config.yaml
n_layer: 16
d_model: 384
n_head: 3
n_kv_head: 3
head_dim: 128
d_mlp: 768
vocab_size: 8192
activation: "gelu"
norm: "layernorm"
norm_place: "pre"
norm_eps: 1e-06
positions: "rope"
rope_base: 1640.0
rope_fraction: 0.25
qk_norm: false
attn_scale: 0.0884
bias: "all"
tie_embeddings: false
parallel_block: true
init: "normal"
init_std_qkv: 0.0196
init_std_o: 0.0
init_std_up: 0.0196
init_std_down: 0.0
optimizer: "adamw"
lr: 0.00107
lr_mult_o: 1.44
beta1: 0.95
beta2: 0.98
lr_head: 0.00377
grad_clip: 1.0
warmup_steps: 581
schedule: "wsd"
decay_fraction: 0.343
decay_shape: "pow"
final_lr_fraction: 0.02
batch_tokens: 65536
seq_len: 1024
doc_mask: true
train_tokens: 601900000
steps: 9185
dataset: "wikipedia_en"
MLP neurons of a small language model. Each row is named by its layer, matrix (down: output weights) and neuron, and shows model dimensions 208-303. Each number is 500 + 50 x the weight over its row's rms, rounded and kept within 0 to 999. Numbers have three digits each.
Before each neuron's rows, "raises" lists the tokens whose logits its output raises most directly, leaving later layers aside.

raises: "ks", "ll", "k", "ken", "op"
L13.down251:444565525595513561445485504504441481438413464596521609458529564502508433475450404464498406445479521501527460497387466521481449559552511554569485487564421506597549465521465609577496550452552546515581436428453509455515502499504510464520611503577518490416467545386521446517552540518411619456

raises: "ri", "rov", "ape", "ers", "l"
L8.down451:482544573555507577606466409438449521521455483487521531476536471580461503544437460438473496456498451545465463439480541396546536476489529546471430466435521413453500452507387574476630515589570488472484644472522538491368509442491498528452500583506541496549539423445504490499435528441516470471

raises: "ing", "or", "on", "om", "er"
L8.down678:518556425530544476405462539558559563575471498517439513468469495535467493505462440559454512616564574466562452477447493500505468455496515391520474496394470534417515497552444417507458430474501531533456512474543455496506444494455484562537469529576509530566508431508470488461499549450439511580

raises: "t", "y", "ton", " of", "ys"
L11.down696:553517496570425476593450527361511570504452519474551521549494581478546479545523462521414467582493433493565552348511452504468561546508488532491526492513507456542440527502536404491528489539489454480480513500433500427466495471443531504499468497497395547424425470543456453489472538384406556447

raises: "r", "rs", "rig", "rd", "rm"
L4.down722:459485499470398539577546547483462539415499438527478477450541454527442558549521562451524579539503570403472478490423548514477496588539488506528468484656498479509469503455517474472492485471438530624443532451480446602509527445495513491454448553500505507560530486482532505513550530540486482576

raises: "nce", "ional", "ement", "ability", "enti"
L4.down644:448531598604481509551465480542516403535478385499538533449560448536497500464431486439469485536545496566462470487468415479467579522485505499473499500518451542502523410443598489506505436497574482537488575562554479572552484444485472496488571474498524490437499466513480548459551479487496545538

raises: "urer", "ral", "ured", "rist", "rica"
L10.down493:547595449534462504491519557548546476480531498551519507505570475535462494587520441559543401527505523621499487524465470483528527482394516468475479506486484489526462548462528464412448476500397498440491515521489577486567404433500462525406503508534508486481420476564497542476511397533545513491

raises: "ly", "rd", "spe", "head", "ine"
L13.down685:560464485536506523511502514434484435564510511526532602553560528518546569541533508512519550557440519515412459486502543461487424521545439534535564429446378478505410535514536469524494481535538446516452505502409523465472442480576539432486614515519379486546494518446486490447459518504539401426

raises: "well", "bury", "life", "yard", "wick"
L8.down188:520525486500469436510486551532400503599454470508499497459495506496517506468550490461502452506485497512534523484503555489442438515565482433588409535508435460464564536458405448539469546426484445482518419551428512446438537471515532520569465521593472526445457495536526485502534501473524541612

raises: "z", "ment", "ments", "zy", "ive"
L11.down76:509563520486455535483458548487507565565533448509501523414441634505545450513511519564541493473557492506466456470406544445597547424523521467503563501561501550504439395476536518490479528517532509522501516559562505546590552488536538490448483648476486447483529479440487501467479467477581503435

raises: "ora", "ici", "anda", "ica", "hus"
L13.down624:450537533520542577464358504463452525573477568483483460534534536439555550437557560524465562430517528485453437468430531481453398470594532447417448524499505466527467375529481474469552480478602527496543542549419530511496433428534503531560481465473418498461462474574460449461420558433536560528

raises: "ly", "lic", "ist", "ur", "line"
L12.down370:531454557561388508577451540500493612493545534474570471492588394529506544458377474554528624533529565499512509472521494483458513524562559533451487625486567512506420575435532432483521448550419530530500559443447459525441492570588525525509474538496513455502510404448424557501393468495511524466

raises: "k", "en", "an", "ey", "ck"
L10.down365:530453488544377541559471554465508462628479437444499492509504426534483530494610510413527531440480445490539562398466483531458482467575578482414508475523409450459558500546477412540531566550496591508461474478513517500462492492444498400396426475545477477551488480483500481481432465469505437492

raises: "CA", "C", "MA", "MS", "SA"
L6.down389:493489566567484544452474533487566490433500479419522449533503559472500474531463508487536492507487473503446447526441430410513482425503549461525615493511539508515545450428518533498505523456456470473556462480536534469570510544463494481521493416468579434543420525437445458570478474540482508450

raises: "ed", "ings", "ors", "ing", "or"
L6.down692:556481591478494518499521489532565528522489531476528417515380478550512447489513549557414485512566514556446467481479450513493459422412565409542471572509475556457482521470495490454531497539499383525429460538620493490595501494479425531493460520559617353418518549525510508338514548470472494537

raises: " ending", " bringing", " and", " allowing", " giving"
L13.down753:544534558420494570400382445559512540515449517643493441552542471498446495546527528427507483653491530510473511404528546463494443527551473494492494453420580402524509378532539518517598374451510567541580437552362585457569536508476585514421485587481522425534488516525550589508514498460473550475

raises: "k", "ks", "ents", "king", "ky"
L11.down334:518497526460422596438504481490482525495559418590472556456439452440543554412503562522518498443528421453514490393477522452448524470624536468503453567520474447423489517488493484507517545474550561511531484578536430517561453452490509503504463527509478561555483473531456556591524578518474405511

raises: "tes", "te", "ll", "tt", "ft"
L12.down582:538606497519461491487445456490513485518489540486488527547500587481463497547494553495499511398431517630462547492495486424507540553512503539416440430522453563536476479496551452559564491536523537434507501498500441550536515402450449564550542501503531454551427479660505520485472575534486497489

raises: "day", "onia", "ive", "body", "wer"
L10.down423:522538435486459482509539525522550451482438590492433496449528494494483476519505487491500393471481438615479487491453518516569517559549457455601536443465479511480454408500474421405442425502492423481448460515493484531574514477507489475591581498486486403471410605433472490503483578539543449418

raises: "ios", "ine", "ly", "ia", "ium"
L6.down592:568453502559444521420456522559508442458382549520473483556561562437419570535472413515457523516469521508434540554449533510494479566506473449491513390502518483583521439537522431495566527456538535484549474519557460505518434440621573524456441537490504467500487552530560465463476597504516522464